{
  "rope_fraction": 1.0,
  "qk_norm": false,
  "bias": "qkv",
  "tie_embeddings": true
}
MLP neurons of a small language model. Each row is named by its layer, matrix (gate and up: input weights; down: output weights) and neuron, and shows model dimensions 112-303. Each number is 500 + 50 x the weight over its row's rms, rounded and kept within 0 to 999. Numbers have three digits each. A neuron's up and down rows have the sign that makes its largest values positive.
After each neuron's rows, "fires on" lists the tokens most often at its 100 highest values on Wikipedia text that the model never trained on.

L9.gate994:513439538465528424518456500531426542513532474497498530383465481572573561584412442547541502450526536395536380573460463462543519485411497585487519537561559467502414490518404549442475517625451445535408485513539543459515571439511510530471467529448491493486470510529570363490533456501438471474537425515572507474508541541479474444484509456480504492553441527457505483486558510600453538553516465539454497431552565383514457534428464465524590569518545455481478506503502506448447478457527419555519569485619510504543469507477492537475486583523562506564532520548556534518527488541411453530
L9.up994:582510467479452470452568475480542561502465519502464554589584565555537572418508409481505536508517500565488527440474543470457529486460473471488487491490511429398429514494490510466444506478579522455413545560452549526538468533454469531501530485594514498491509491572433505559436577546493544544515557577440549510465506453457430412480426413458503457460509569459449505518548468457483547529453475557520465482526479558443487485528542474496525528538493472544459545452556549447454524493478564499402500592426578496588517421400524545461429502431512462526487528454576494335528566370417474461
L9.down994:494550550480456526430475567520525531476471455524530404537477452521469484412495519481487561523472539506542606459493454495542489546513502579511521454503453468558539604463570447583420452481583519433546567463502515503488527489428480545443485514472500493415545543496530542538557498543487503533457490434436525558520543489458744529419429386529548510550527457480464521627475495493519549554452495530474596560515574531506515474507481530480539438504525499486496452502481459497605487513455524477501460476530503506467516460471627459493525535481485493511522497490425452436497554562626470553
fires on: "ing", "ly", "s", "ve", " time", "ning"

L9.gate685:550502615468429425510502499536496466460467480470570499500508542470574532533469463457537604407508516419630534534527507444492488552576477516501454551462535458475545397477539526570436431516455453449506505458519554435476532456513414508475497494456469513627403517479411459497561470394460443590362506540571439464416510545555525491459559458364589502563468528544484564427502484546520457509529514565529516439499579515543512436471495447416541553494480503593513496508479555472494541501493467412448556470475570480510458550465515375489477490536552518441456535410408481560401532468485577513
L9.up685:525473540452494561508486406522459559593521436585537461505537526530453516387529481485482523520516446514513472589457605471481424504518524501441485599506417516498615486426554472536527531504551480433486570490422392455499527479571408541511485468550613434520525500447440563475509452430563474467483456549491549539402427456439560486417546557456609483507559476486484537529521482417491613480460431534507490491433464427465491501530474547505479525612493507488473543427505508452489455402405546495526440544460559466536531571390603495476587457430476541462479453424508520479449528460514531576
L9.down685:526534459478494434553445454517569494488538538414477535531544450580497485500508523561456549506506517416481469554487484496519529578529420574370524478494605430531575522490454454444490550460518424463474465411543449499566620472515430443449425529474542472442504464461577618604503514473522565497525479447511547581445452499457522488511454479445499560504514439465449551617485464404439577509414438550471515608464476510564479486526378572510482506464497485479501538507445536499540538588467528560446531472461462489512438493525562511513478549498523536504419517415508534460558408525585531552
fires on: "s", "ing", " moved", "ed", "es", " /"

L9.gate192:449540549551459440621472449533497550657533421467516485482527534523564458474513497469441556448620314407440445541598427543494481498407502486456525513514571436603392505498501464494504516593518469487553513464508453566522539537527481563437508438471499486443472577508557445447443547433481393399525425495483486473528502587444437418503599551504488355518550531535542521440513520543524578537538563513550511543520484492518493468399452521531525496520570376501399522456543584493407501492557493493474527455586463417457531469530453538491514510570532532463528440426516583491461467487506471578
L9.up192:398471525389396490506565414533507511461565491562388509539590433509460542435466495525461499568597545525564484501444580533519498483500565483405487445427468543468455613487547590501532533466545488512549527446521519512438489488408474541425504472478411566462446573513522531580604506525489485446369555395477548522509519429540436493435428429548543507489538509459487393502512554458540486550453477515529512481546407509322517507470455441524498515488553466545442493493523512506471516488562401572410546537544468531597502438469561502467532504502470523451472456496505499432543485468430535546
L9.down192:439574534504490550564554458556444552551516533437486541534494413544463529467512478503436384505525624527555478483435550480514482547515467456444410525520516490520610471430515470543560407486574454503483507454469549460422437562496516563481460570580487521465484497486488456531588548459391542535526570372456475565572481523507663566493428524527500497440556494430549493571469526488575533505452598506535565529526505504583532551465461513444422467488573585546540563558451534483521533472557570424561412491482517514486468452565512447399526518480421484518475520461552464429461481473476531468
fires on: "ing", "s", " his", "ed", "ating"

L7.gate856:490457528584467536535479473468472535490522441524505436527538531528462498473577453550523602510510571510439527450518417480469496491539580529519472481614528468441412463482414486517480504541445556472543515503478501418490490494396449431366396440503578517549487475597465505519468543527403543491487444528569455525456484529526466523389441480538420521452467501541547496496565465527474485497563527536563529438441566538545559510428478529515485497491494536482513516486442546439484466522423475447494518388464584450557405408587540486528486566517533479546514522410460513544506458510480566455
L7.up856:497575504564500545505466479459514540498453506547578472489532527548471384489558510579573478597398515541496478484458552435485455507449468480490490442525429587531433481513508580452468532477478487578611559513532462494398427531456483524480503545464526526491489433502540457545556395412614427432497421510452556496439521531594530454474491459503555429495487545531551554536478485465490498454528459600518536506437458508536489432504504419394458486564510479468454444588612589463473435406472504557517523518532441504411431538457606512552482508564381570500624475466476470604519432488449469403
L7.down856:501574423461542548546531504582533486478520489422495483524452483609483437521592378458463516525527341460591465532495502441575470550510619538490447552517456550390400497404484470598513513504477457458554507459496543539543455544480485554479407410507529530483497515540499540528475480464489523432527482508492479487510590568484502486538522450474384478520531492450532533483513454502436482517515472529422437465447605480553494506499485540535521521547516601486507512470469534507553463520456430492416540483563471561559492582430582521533586552540526534467486539510448477473454480458498528495
fires on: "ga", "e", "d", "ve", "sh", "ing"

L7.gate378:517480538549563488542499518529516550556483439458518537531506566503521422534426520550555613516506513440529506416507522560498488524554397457470575510528371550473529593579511504566525538592558505467445629410436415456510547534498520503534420523477471512518471517518516541456526421456368495467633579549417505458432520542416481335489556535502540442487502488543470426561474421458448534547550520494440511457389478557558473430432377447476445608420484463478601422524513483465397470452466464480496392501456502523584487527420559523454442524506445503451462439484474457470509552415520473470
L7.up378:550551470510556510501507527568531552508505481537467468537525432553529449513494481492446573561462549465510500458516437568493469601488505514532556481402466435429466447458426499546446447498500580522549540394466488480468549556485474521480474539512485532549451588503500448423560478456529585529500422521467490468426531429494449415447563487513556509447509524597431525507491549537507527547601488522449545516522566479442459493525539461461491533358475479412477562557450528432457360429522409525423480461555595505576545486566458559579484442489427443374481468401515548506424562488437448404
L7.down378:519440573505466543520434519467468566462494451456409481521471557445535450561448454483458516460563535501474529559387453522567544483471510454466622511452522495599549346468504461426430483469556480515539554504510469532588531411490476522479494518587525454502535506502616522496387565604562468533446489463523538466511545559399530498529550467508441501610458491511535475632482513603522498522448471504497487413542504455488579507511420540471491492551556530461468477435426488428447475517489523397513526550484501482453519479457520577533566523494537472505516528487527444517568573502494462563
fires on: "ing", "ad"

L7.gate2:420454542512514594439500377491500573485425452466601480401479452481562456447514503601473553551414419497495450464482501497508380494570443525562467486366540508522442539525450452479531534495561548518385499486530532487546576525564453485476455435530532411463409593514496521556518476492541521433519466567464488517518506541499517487512484495536508507589504486435498550449466446537450482531553550536515500497437509487456420574516539512456555442527443485399556495460520552435555521449546461379413496472527528461476605500513401511546441484484536459411512518486605449536459417483564510438
L7.up2:470481433523502485564483506498482490427515552420530489493530373561551508462448549571497437417357500394551480524504532508465472476453471501505475501483503437509468578549477479512499458536475427479557476483572587631540530550579574497451560500509607482493496543477477511434545528567446521601465520469495466607529490528527517499466539567500574581520453538511595484478505517481532475547505529421397513511358454470475567490430456533367566559476540424456478539480571501503479475454488493512446470499516504537436514551538542540499432524461452455456527499467483454443510437389437488515
L7.down2:451468496517456517469542533490599445456498450437495534486501412531552491470581562508492521530540509391549491505443484496501430472483525474438482447494587625456585490562509465518389484541597514589586496458483430481479471434443489521473471457523498465461468494513538527493502451464391420493402565560460527523509468543451490513437502527457472562552543384538482585562593463491496469460536488480528444550414509498476541415555478622486475484436512493492435486485452604523539475306443448484547449578520470515458542509500570560526546561500482475483446497454429458502509508485504428513
fires on: " Pi", "il", "g", "al", " take", " follow"

L6.gate25:545454598440534434493534482543470588451448448445480423494469449447426468527506432581410523374490467488543539516508375519476512559506486497495512477546519486433498449504557566521435541563578527470560508511444532510444462430476505493468465435512572501525621545517494475463539447428480499547498484410460435615520487461557450410513438431498467430563497528440535468461469481493516555465498438496401378506537546404412457563533481485440451572497499471489544411583489460431488513516578617493518481458450542497521520504502496412610484453532598499532533384496450483522485526552494513604
L6.up25:525497447482466492534533537565529487489505503514579486487439499435520548486389582464504456607480556482446507547596487393472581499510436476518444596459538528536505499492442458446484525491509507480486515468567486495514490454434491483579539506483445421555521513534474493510561572424578540484557556530487576560599559426520500490497490430522519539501547442448498493504478472461546461447521563431476475525456420525486559549450634494489502496459461434600548537444530499510458506475476514490475523582392547536468485551537526428485407574458498521516638410486505468567447543410488495580
L6.down25:494437450439479573490542495499489503529464494525601577411502403423585495467517530552492539506548518445458430419463428531543517513468541492512470484526568516443511535523412659467533582566498411431462571453451523458433521543515511559431466555499459511567402469510531542500550598446498549546415504449525436530514443425487503464439501552479535522373493426409545545486503467502627461470470560505444610483559547503565530602472463487486442446480495468483556511520521500514533543408447491470537586512541429512518410440499544540436358528459428509436515479448586493581458531491563464500
fires on: "e", "t", "l", "al", " La", "ist"

L9.gate489:605513537539535421558444445445448542560513457532495428553539471567517463434565460507544508467504480493426583548540502488539513481551533499541583528510628509462541411520425487443485451527425536496545486546428520612507520525394464545430544491448444503536532533545455568511499558571541519439463481573517565468418493442505382514433416505471526487532538506532550494451517550556543451478522447529574479551529497545504499466434508568545430489490380546586513464559564465372470448482458441559484451444474470430602558469545494550473498464606411497467423605478536508498484427482528497451
L9.up489:598527514596479511373526529550544452480407436401483511464534478371480477502435482524442531397471521399480484609478379554491566544541481529430476540484526537526478450506492481509487485487599572506524511545504446427532509442553515517499482475446508497487485504476419414519522462389493445577583514495410450427417410537472497487418440463525494456402449483493455553447524471494519521580559477542505550553566508510506560469556439447494390502433417539518590440585498453426515523492499450490493493444550441552470451458439554502520428436481483456555534398449489440519539462527567438544
L9.down489:511490516567494555475456467593465479564551463458508483513539497539396491464464388475501508439518514584473404606489441509534423505524511495429550509508521554542527487549467498539555472440583455479505418558491542564478444386479514544489429475543511576491420551507501490557491613496493509554508525514544523487535536471488456537459478497450481494418492456408620495431512507451445470494566483511487492531460576481512485555478540552556444454548468502465385475466482535447514581470358532542465513529591516524546547441446506560498436521525471490500505500451542506481465522491654478529
fires on: "d", "ing", "rm", "n", "b"

L9.gate997:560502539607465462506552436535466483503517477487486486445509424507495487518505495537511544514470541415380427420593473428479455458504441436569421574540538537504399516542414477556479529586525583598443448555530484468462594531517523518533541461447444535497465484562450498458482539537439468473560419513441480589530486500492409535475530497497428455479545589483516590382451504590498498518550542507481540544478642470563550471491578513561470465345449484451512548590551526484448575574530484532519557613417508545480461509495492468626577601479487521482506495484483522566545513599531588576
L9.up997:496504467453453394378516454566487578505560610482521502469447494519510498473471568460560449549519503543522446511555526434454526568392493406478545567533556561561490556415500537547481525462505503534484452515415512496527538499428508460418387562478490481615518487524550513397497525503509449463401511588499437578573498536486471472548543562479592509530478466593492550458533582535421497555519477592496555584437522547490495515487625438513522535488486501526422571443489453540462526483479493625478520518454464479518478423551568432524504499530527429453498489585507519516514628532453490431
L9.down997:540377507436533458466485521500345558541535555597568549437520526576594504523535512522497549470613456447370480601510536445522494472435468443542486548547557492502434522512482512505503458469475500512493477471488497429547504489531501456458492583495447486502501510396478456431518557564477450539521511461471520590534528584447410538457530597472370529420486522578450486501491513543437587505416543519554408560496530508455474435502581534572517510520389417515506557506458463543456458546609453364496471565523454500479460571407521455483480490521473513524583573562463468530498492477598429451
fires on: ".", " 19", " 18"

L4.gate315:505535554500468504494519419466495428572562485558501568446450465511483487531421484547522504522581472496415502416543614469497504502502487581416435569462532551441469553517527582575410499428473475469425566435483532498570571511550453512431602514469574536445495466386479485479557439562465439542465446562472461445502553551485447474408425417419557433570491558464509485429502566553468554557578511430442589532458501525498509488481531519436554417510536502505535501510487481504446493567536522504558568548616576565366448465521602524529493499498531547476555522485533573544541469445498465470
L4.up315:501440472516533506502466593545452430501559498554557565538452412428525505567440536492454508511554449495489568436490599508557477466391496530483520496555512513506526529523496513484556491572583570525465508478569557492403504469464512521527449542532466451432457471500485494547564622418485472556384484549554483451571595474441458516490505540567471613510388542552520570566568524534413490496530536490445497514471540588446516508454490450505551500536543565450672517467461447453528578422504553461498520599561548461522519579506393483429563559523478534519451470511524517510400448533506518521
L4.down315:472511544590583535433562636615581488578568483523572536553479509479544547479478471482497574401520480481484652511535527511523476466555556481554519473433550493567430535465562516412499504369519505518458484573466456529420506542511588479515447511454423401530473480595561487461473506448541451576530503577484568471485577495437518512547532572635421583544454545552491469518512441510505527383524495510407495461561509490501424525463552481499555591563434545443487528429477532532486468410485482419534507531507495515449451522477421534517525405506499457446493494405397562436544544545476547523
fires on: " or", " Or", "va", "-", ".", " pre"

L8.gate460:465470545442538528514466546567482550570533483478562486532487454535467449474560477508576457476534526587528458558447473511550536519470412525410525539502546413474537478493440531476379503463530527514511422449393556500406553489467542481335537464427473451455613525427474421445430551480478516562448467407460487471523590526503413563449386528525549495477529485527438603492419500465553542522539512489514455518497569455513431521561477461419528449451569542518537516509531526514470508479412494563569400476529509585401540490573453506561554513502442424584554468555493509525537515570497555528
L8.up460:436452493555470457533527450545520474480456554464603509507588476496485559514443485536546609570516442433484473558525486434456397461537493469482528497498435553485488496509445509580492556612536473432517493516535474539493599567390473484510497542564628511562524459550529486533510509522419463587622504528392504470449527483436529487475498460547493459583536469525447442535497448579470528489518498555582528573465512454551468544497492449489567549618544444493469599505553570451491488528476582524458514432425555457569475449520462531512476530474412507502612520466480498539522530491597516515
L8.down460:446435455547517501539444501602558508521524547534551480493529488537561492460494617522528464533550434477524490501415507451457518514503338519511486507538480508452494517467509509505520567571452437537521430501540524495463554495526544514467531549512496573472455526542509482431477490520491545494452530487465461458491526419459569511489557502518451499491475540569441573383462581416594508466568500516478518447505493517424477529417488522490491538412490505426489518475538502394469567499461543549449524440449462478565514501541553560553508559562470455504497421445467493480542583536621380530
fires on: "t", "th", " J", "l", "at", "ally"

L4.gate47:433532520562544456541479531476410526588494472449575400565424494557593506511472550523495532552533566451600589559475471566557467599448518433519502520514413499511484631511452427481488518541487470509504575560489466622565507522378559498471518425501543509442524563598428513574480528457403544551535460556547549494527529521540503536565422558448474460446495509461534523438570435452460465516571563583536470508442540618491498493507511562551559490458510410517460466509552496463482443435507562463543533510450633618530443527507490532534446506494515489493505539481451529498545420486458472427
L4.up47:494485449490499541508429463555482556582540499409500485518591502496522513433629379485518483587488559507468482525470452577503459454538495498521497451513482529501479559532504436484525430545603502522479478527504540472459454472487468408457453496520442492471464494414461390520546500613482552549534511492498522569637505474518493629573528435448490540461505500441449466484505504539445545541578489581475488447552511416554488497510531533542453514406582468417506487532420505522446560509492505466561504496509489581464453435586597530599468430508508489440481495440549520614453527443457540494
L4.down47:433492548509496573384485511502482495604502513517481502497539682571437503494509563440485484566470482595521510402489468532520457504543567469512398537449555517583523501542566509507513434554626501524464362535574496545543470496516495453466484502489522492467529386537499463587518489509585499457577433515517483540493579601532500519522512477561586448432538392494444455627576447449498495601523528499496566538509491510436592482577574479433470508516572503520561562476542469506526528526506424458501490543536499477511506458578566512418532400468502485438559541529461482467425551496562529582
fires on: "d", "ed", " allow", "n", "x", "bo"

L9.gate299:578453479541508536481574483482517500476537483485527481444487448504569530516518425500520583498516458490521577562525429488477546420488430448462537538449539543530493457476492473536450448449515490534438515510486466572536497451537586516481479541493493477538533518545487446489573497460539467392548498494423378414550564533474490472512553484522472481563430514521483529466508492523433494621478576505494483470330508451547409452436581462532480541473490507495387545511512596450432498403453432534468494533498536490625588522472544495549508530533572549552460512490527490544548447498538581417
L9.up299:572548499516436414566626547541449563466531580539602524442578465477410464487454535523519424541441605416580483579540529366506509493489484483456462556536466520468470510389492484567486538514541538475515531462512477524466473537483513436575559538645507498612566496514448586462515560493577479455570480590558528491492501543585524468491503532490670350468423480529448471535460570551502414592480590403505486534582450467429563424560495472519440484510428506494584520553516386452475489509539558472466524565483431413507572502480554502490518516580497533516492513637527472524550529551529490509
L9.down299:489471405510425494468556552532484521606483570505585564584519531502412444458650513483552511479467521509466522380540451469524489587542525484546560579452497476465392543468411456501463534436422475459514421417483404458506482496416476552455471539465464443483515517512461435496485402514479532393564491466480467480457518516429515522467514506494462489516420572451488532551454462540466554536478491547519457540513516457504513567528436523426527417581492545540500500431503446447514525576477461439478510596455427551518463547511517524498545592532533444481604520463496465452611540449430414564
fires on: ".", ","

L9.gate188:528409497529495383453573515475407513547541508552476553476571571519505519502502526555475539567538514560536537527496494508578551554533536478511489388509635502533559534514503435513527567466496502619464511545470449500541507510491547485556458519450503560527454540436447549517564493459521475437507538447426490394544499567543420436526546401445526465530439487477507533502508608542490526590476467487551527483489534567491448462478507408471495610469507446634557537500461409393504608488542441440460509416491501498573567499448480405545542539485493425443543393505536507551502544519492481520
L9.up188:579468549474481492528544442527566538480474503522621525507482536553502443420432478419468529523516567550463574512520508622390451606492481600456567574634446488511538481488535603493414592446534460463499552512440500473516501567496506490497556523479496583441507510508616512522481574492524532556508443498488629550474545487517503448472542508521503483455541484576479541495475565523482542392479453496554535457519440577457515501474449440435455418507529604533497549498495463430425448587475598611551521512601510576504496549664531539528473532494572453527524492441466513428476542585467520467
L9.down188:466549486479534493445472540502481508441516428486520443520508514536478375403512414487519494497509534387383413532455465465533564451500492508459495550573446533572481538473411548617482425575623478578506506417567454566463467445521513503534640481491402576528449541450475481462468458461522496492450564550531533541481571507542502526548482502546496460524498411482532505701493464399493467590419470514499467466476542458516548473526496550456538482488530539428381506448483548481582530443569447437452496486569494560480624483473503467590537526473412502463562434576491474522449475518537460530
fires on: "ed", "d", "t", "ing"

L9.gate621:542564503485401552481486506371413479520496437404553519487523425445526569496504558495485595450515513450500502464447398538442464513538537479450553472488532479429491496488486423588539595506490571541442495377529518585488446590525493539470467475513505588528467517494449420434548446569489450480461459493565476526598524462466459498321548537578536478504540571565480497524470523547533509519562563550535487548521518447521596501512543493485469493499530516552454539497483494518442475476565514412496508576519465531450559537470486483486467506507436459467483420513557484539427484555582473508
L9.up621:503471428460571519535423528444502467544559500412477580440410464501461454466487593489530613514500501450461526479612517531513585553541551563511454555473470489557496488513550527450491477453505510491546434477581458438516481449508523446517563398523472501444413412463495551484488462452531576506525504560561566527474535611525471551444620408555534589517480532638561487472542520388448427540480504471422528410412492533538598439457512527446537437392504508508551481454561517541589435431466569467532512470597530539466522570589454430521496510526530615439592505466536463477492469399500472494
L9.down621:502451494556454573536459378455505527548554500492560498522508465422500472547466456569464545456461472448476525517511398524417497483436426547481514452558632545462492566491463484497464548571499513485437525459383462476440492410507424455556459433542543568492401506526481439509485515520430520563541514471491482489540463592553451418462501563479519545536468468458524540545473462442570446527528575504451470474540581496397507484511455554482454425513492485544495519378505537535487526487428592435509477608569495531469483533531376550515619607570538447514496518499443527511406468558536553422
fires on: " |", ".", "u", "g", "al"

L9.gate773:545529515497473488566537466560458535494555517429550473433576577519476593477497573535479586438513393443557450525470470461426518550547541505515446527482468559524562550452475426418521565548423530451458475528561468514608489556505403473529531526563435369483591565517440488478458483520469577519552350483435554457434497433497493459393472495574467473476469483499474496494545485496518385519481563425584442589439417460498444546505490469474439505396558489461522499468526526475574462550475413468527535487556560474543443561516623559545431467481496573568454496438405522521467454510487490548
L9.up773:509573554453540512467557504622443537534553657595439498513489555481467475494439558517533464472527524628550512438537588463464540563509487476508465571502440536517512551493496493416505433585499469539406501441433441489528521548461482490446582555545458489480445454505526475534574471501503471498451565624427530420426433552417507487434562537572545504512444477523463542518525435567540631558442471533501460483544522478523486537575516482512446535409526542520499475536573515386415496428507498544508546421542572510558453434476538499525607443547482423460499435457468482484455569471377496464
L9.down773:632551497438490565470549589494487503491510401563477431580444556483467504515518504481431530438530518529495493530607521473451514417520551591530487508426560496465601509461535578458527477488411550467481509444529430515475536467496442537551459522514488536463572573497528463465472454485541480460408574432507664457600541422588438502486556538528510467492445544523527479561484522465510536422481411605456474547567560538498451494514483537390420477579527522426453504443502517530501530482402592440432573501497556565481531573467533495489536459542487555577485559556561504441520456441502539499
fires on: "ing", "ment", "tion", "s", "ation", "th"

L4.gate983:540474447451536479440455459511415559501476478501422498422481515537484461494599480545520483576473532534538499524458477557587425467443578534548457466485480536476367552506507437538408519449455521498544522437597405594459520475517486426555523409519499473480454554501448530537569498519507502475512459493414468577540607467519578535441546507513426379452498479461503521519455523522485494524480487541473535541378455542463490472510473600568584528494428469435510464525576400492537523424531579454459479557442572445578540521478431509463391493495497453521567439470547527574521494567432512423
L4.up983:570561556568501513545431536495439436618570464549511575457465524464485484506507476456460464497515537537517448504509524479477566536464467525508556414587515438464427453545390506452519461515417492569597448433467547512535432432496506507387403529469562504487548513581501583437444580465538424441588440497570413572509500541543392418480458453511448564463572438526523481510525516509475466546565609505523545421587506439501447548537584509497456415564472524550475469500534388529473527471421446481537419466466591484483466423589481499576463489523541527473462502515540507540569526485439531483
L4.down983:572588469522502555469530482523499586415527563567520377529576559525497495483402511451509509456510460444448583505506479419519556510567579406655443565472510485498553416495560510575578617436467491470441415504528524511490412512510509516458522465507533503503504522401533414520540523454480546501499445488532630505437492458488549470442536452540529479412445549482396485455505489420588518516383506500416525472493509500539441509505472490479513463429491466461478496533549569520484549520470482490564519455526538472514506463428431441504459466477471500470588434525478418516517510436595513461
fires on: "ed", "t", "se", "n", "d"

L8.gate766:522510477491525366481488453489416495557500521522467482475411507529488577583564497581473487413477443465433545476496440408536501568492422482530459380499498551474594485534447552514467522481455513540560385456485448562486435462540465534523475508519511480520512534433433500499444464505443475426480535597496495440503446448559495463510497444340516479562474600546492505477506487496497504464499506565568473479563479361528523531506449557413586484441385472478457493481473498435426441563628550515403495474437588591569596538582454527427528497530509461532601525512537462439426508485505570542
L8.up766:554577543542508514413530504440530514469413475537470552537539480460469517478539523575499458476439464452534530413471432567487467390540544539504464514533495555487527423611450520538505527470496468439572528428544570542497426414527576527485520534578544512431463498496451478478589487549459514485484506495562471524544450413451433464455483558492564397410499513464549525522473516508494487573454489587539499459451548450534476490622456530474443475612494497493534500361551566358498515478571464440535408518505515542534454523496494522511519537530533466466440425463568420619505548419486412513
L8.down766:536433474550461551502530503552542483543539475526476521553375444521526495470508530530450517467481491435433489415472443405488440483503439554437554462478398469474412510534441500455584452450526489428462436373527454449449503407559448511563493496593460471468557509488563503431515560434520548543508515507546488492433510449479438546511456496484550494406465476448617541677520451406431544538424465567562549556492581462513497502409524468536507402474528402413589555496457448468415525555508414577508557501529472584436597450556471515436569579514531495481507412527550555503473399568459508529
fires on: " Te", "te", " political", "tan", "es"

L9.gate228:517535384468579482392523491482455504512434405501556469539491449476466528551540416544532468515480574505519413486496533519531479564610419481497548543498497496451481506447464468555530528466525577516436495461522430513482509472498512428433494454471423480506415573435474545518538406545567412402509488472438574576400495544451530583525510387426502515491468468580497539513526577513459494566543442534493478547454511525579399618492430446503480505415376554580560485429563418478399516475473530463519520449538539499518506560590445607559497571538393461550502424483515483586504596458589476423
L9.up228:516543552542581513444516465432583467508492522440456567487461492420542512528465541514381411472479458389471521476539509598528531493476526499497493503579560447456476496551525498512542509457538589488446475480462479530333524483440410577485344490488510515433571486532483404450524525560455518489555505485438502496490435467518492551476555551439505449449598440649490469504508528544442561513512459568514476505555540548542515520454533493500488526447502591577576504532609447452613447436528492595544449473520514473574526466511463541522484431471456540567472521450463475391509473583490510547
L9.down228:580554498489473382485496490459595496493469508442452490454519605489477443518477439507529468550464514518538464503542560485582442497536478593482493448385465521498597531432560497514517510516648456527468503541546450506584540520530542414477394521461418530539539513456517531522524582418523484465396473438505527495473560536570640528506523598508421537487484491455389467721431543564492571504522475508469505453621542547418539552562544488396536441406465535542448539527509526463571492389472526509448540562516502482471566498536476476523551485510430471442502472480431490478412491460425509575
fires on: "or", "val", " of", "op", "ing", "ch"

L7.gate724:479500533491500420536491542489338484512501487455584564528563515475559477458435600450468525512499476426532517499585431521585578574539571505532480484466530550513414468556457557574496502537422480453421541462515576475541621517544466445523532530525495534552563538571506557362522427507430520427503455490575419475500454499464493478456520504426425430476477503546498530504506539523478503454514486469506468487547533491488475436468491571521434381415553497509552498479449502491505361458512461414568516492540460461454486467494433440536488503584520509447511425520430612517491539594543529450
L7.up724:553432410389536498586505475527565542478436381426420522543567476458500535504446491506607489395471461548537504533559549487509482483456533469507435491474544500479464583613470446558449559583533500472481517479480473545508368522465421503502500502508548531397604513491519599424466548440498634513499449520459462507444525502443500441510480480538551565504478477564493518467457539528431542584445463487567460562431585513449560360419558436502402542550491361510506540455504361466629592451541501468532499543447424441487488543488427538562500570500476458551432508524531439445466570416560548472
L7.down724:495605471461418518508594512478560545431581514545505417467525409497506455549527520459523365591511507475610502506540543424457514448405518525436535474525561549528507533496507469505391519492502564463548498430443495591420438492432420532441514481474411505516568459538486490452514469540519492524474468570471469425452511479442485423543474454512544473578466524584536517521501480465511490534538475545448370538392450455434492452441523500471500481519482487520529450449462443512555463534467418494594459516487504522610467614511447544555480554556457459480521557418442477536519465464421453510
fires on: ",", "ve", " make", "ive", " made"

L4.gate81:556516575530455545486530317508391439566475540577583532543603435470535499552518482497481578628457468451467463558624535519518437564481503524555472608492562522466471426474445564496469524583519555492456447569568568484490540446520496490489517392488506548493607487508491465406505449407511485465494506559523368427457450529499450494472520477484424460587545593502498562496521612543487467504524568512583577458492545540481438544445478482565563449479477540545496420451487427546516547614546497532498435474515484469422455533530455580494455505561495527523498437598551479492461526435490417532
L4.up81:504527477514545515511548501600456530479560502508564492552455422561434476480412512484457510509521553519403525521495486480510541461472509477460520456491473519498438527483468521394494501451480487515503404479555473488465482482532468492452503390396630605444492458470484522469449513478486466551510411467533490542481487558552548417537548492463462526483459436492483433446524534447457426437488408474491586472539435511443543471549488499456449417396421555536502505485477461557535587493594562588443472465383512501402523436530566530558430508493393470482426392571547481518529471510501468508
L4.down81:460469516588494527418539481478485570559524597573468509494573439517501492553477598449487445567491434514522489594471524493528581462479503605548495508496605574510469584521399500443372483573501459453466559427482505496492445459472463572513508446513556470518508554515458451370438497617519526588527481546415642441494448592449456542478527590537521573421516618535527516557469527626535533471512504530464544451507515489519465533473478470522446419453475437478503502504501511518526494557508564479482505617426486517471462513536547506588516553540496528480503559497422435444514562491619472569
fires on: "a", ".", "bu", "u"

L9.gate698:527545512498597455534516383455412612504484524458502544480417492494540537408523606539456577430569511461517479536568514487437484469511499499499550542539511427509377518578450428406446402528504558544426463368474498441442574470478441570428489493484647487583523504531569494502459463593398417526410473578508538507511526526573459452458498599500515538403443491512496490474564545467503575565438588498546433549518589393581427411544452521564492449437467557540561454506528476570456509468507479498589453563440523482448525464532411396526498529521481467555547481456482549553420579470477465539
L9.up698:484462515464496589461510469445493568571528501530558545540438496462595530447526580487532476513588473491540584455529525561510498575444595515503613520489587477503527487572545491532480498538515617514496523481570492561585503449510476432517460569475507499479496540524472456528525334478501482473538643608520464558617503552426438454489542484489590505522474503528501504499494529508543489579499496438503428471488497488422477556473527536552558504505542532583562575470526513591423471531552439587565549519549416510431505427549584498530611523473448446477470412503472454507480539455483495584
L9.down698:514528449557578482515476550516452456566431410525519533583560615517492535480404561495462514439440454419536422515447481517513611441534506541417508546583527568580603616452469522479637488492403542507471468472459444426515480466419463458585570488466473592470461508526459490532430461571444535435482547490525436539518530529511527451508502512533474478459471487577554511446509451483429483549465475565449467563501519430411505489442469517575498511530523432493536550544495495467516445502531562548463563515472563533470617531502457518443480474512529534418526435507498553514575546538479458542
fires on: " 19", " 18", "il", "th", "u", "cu"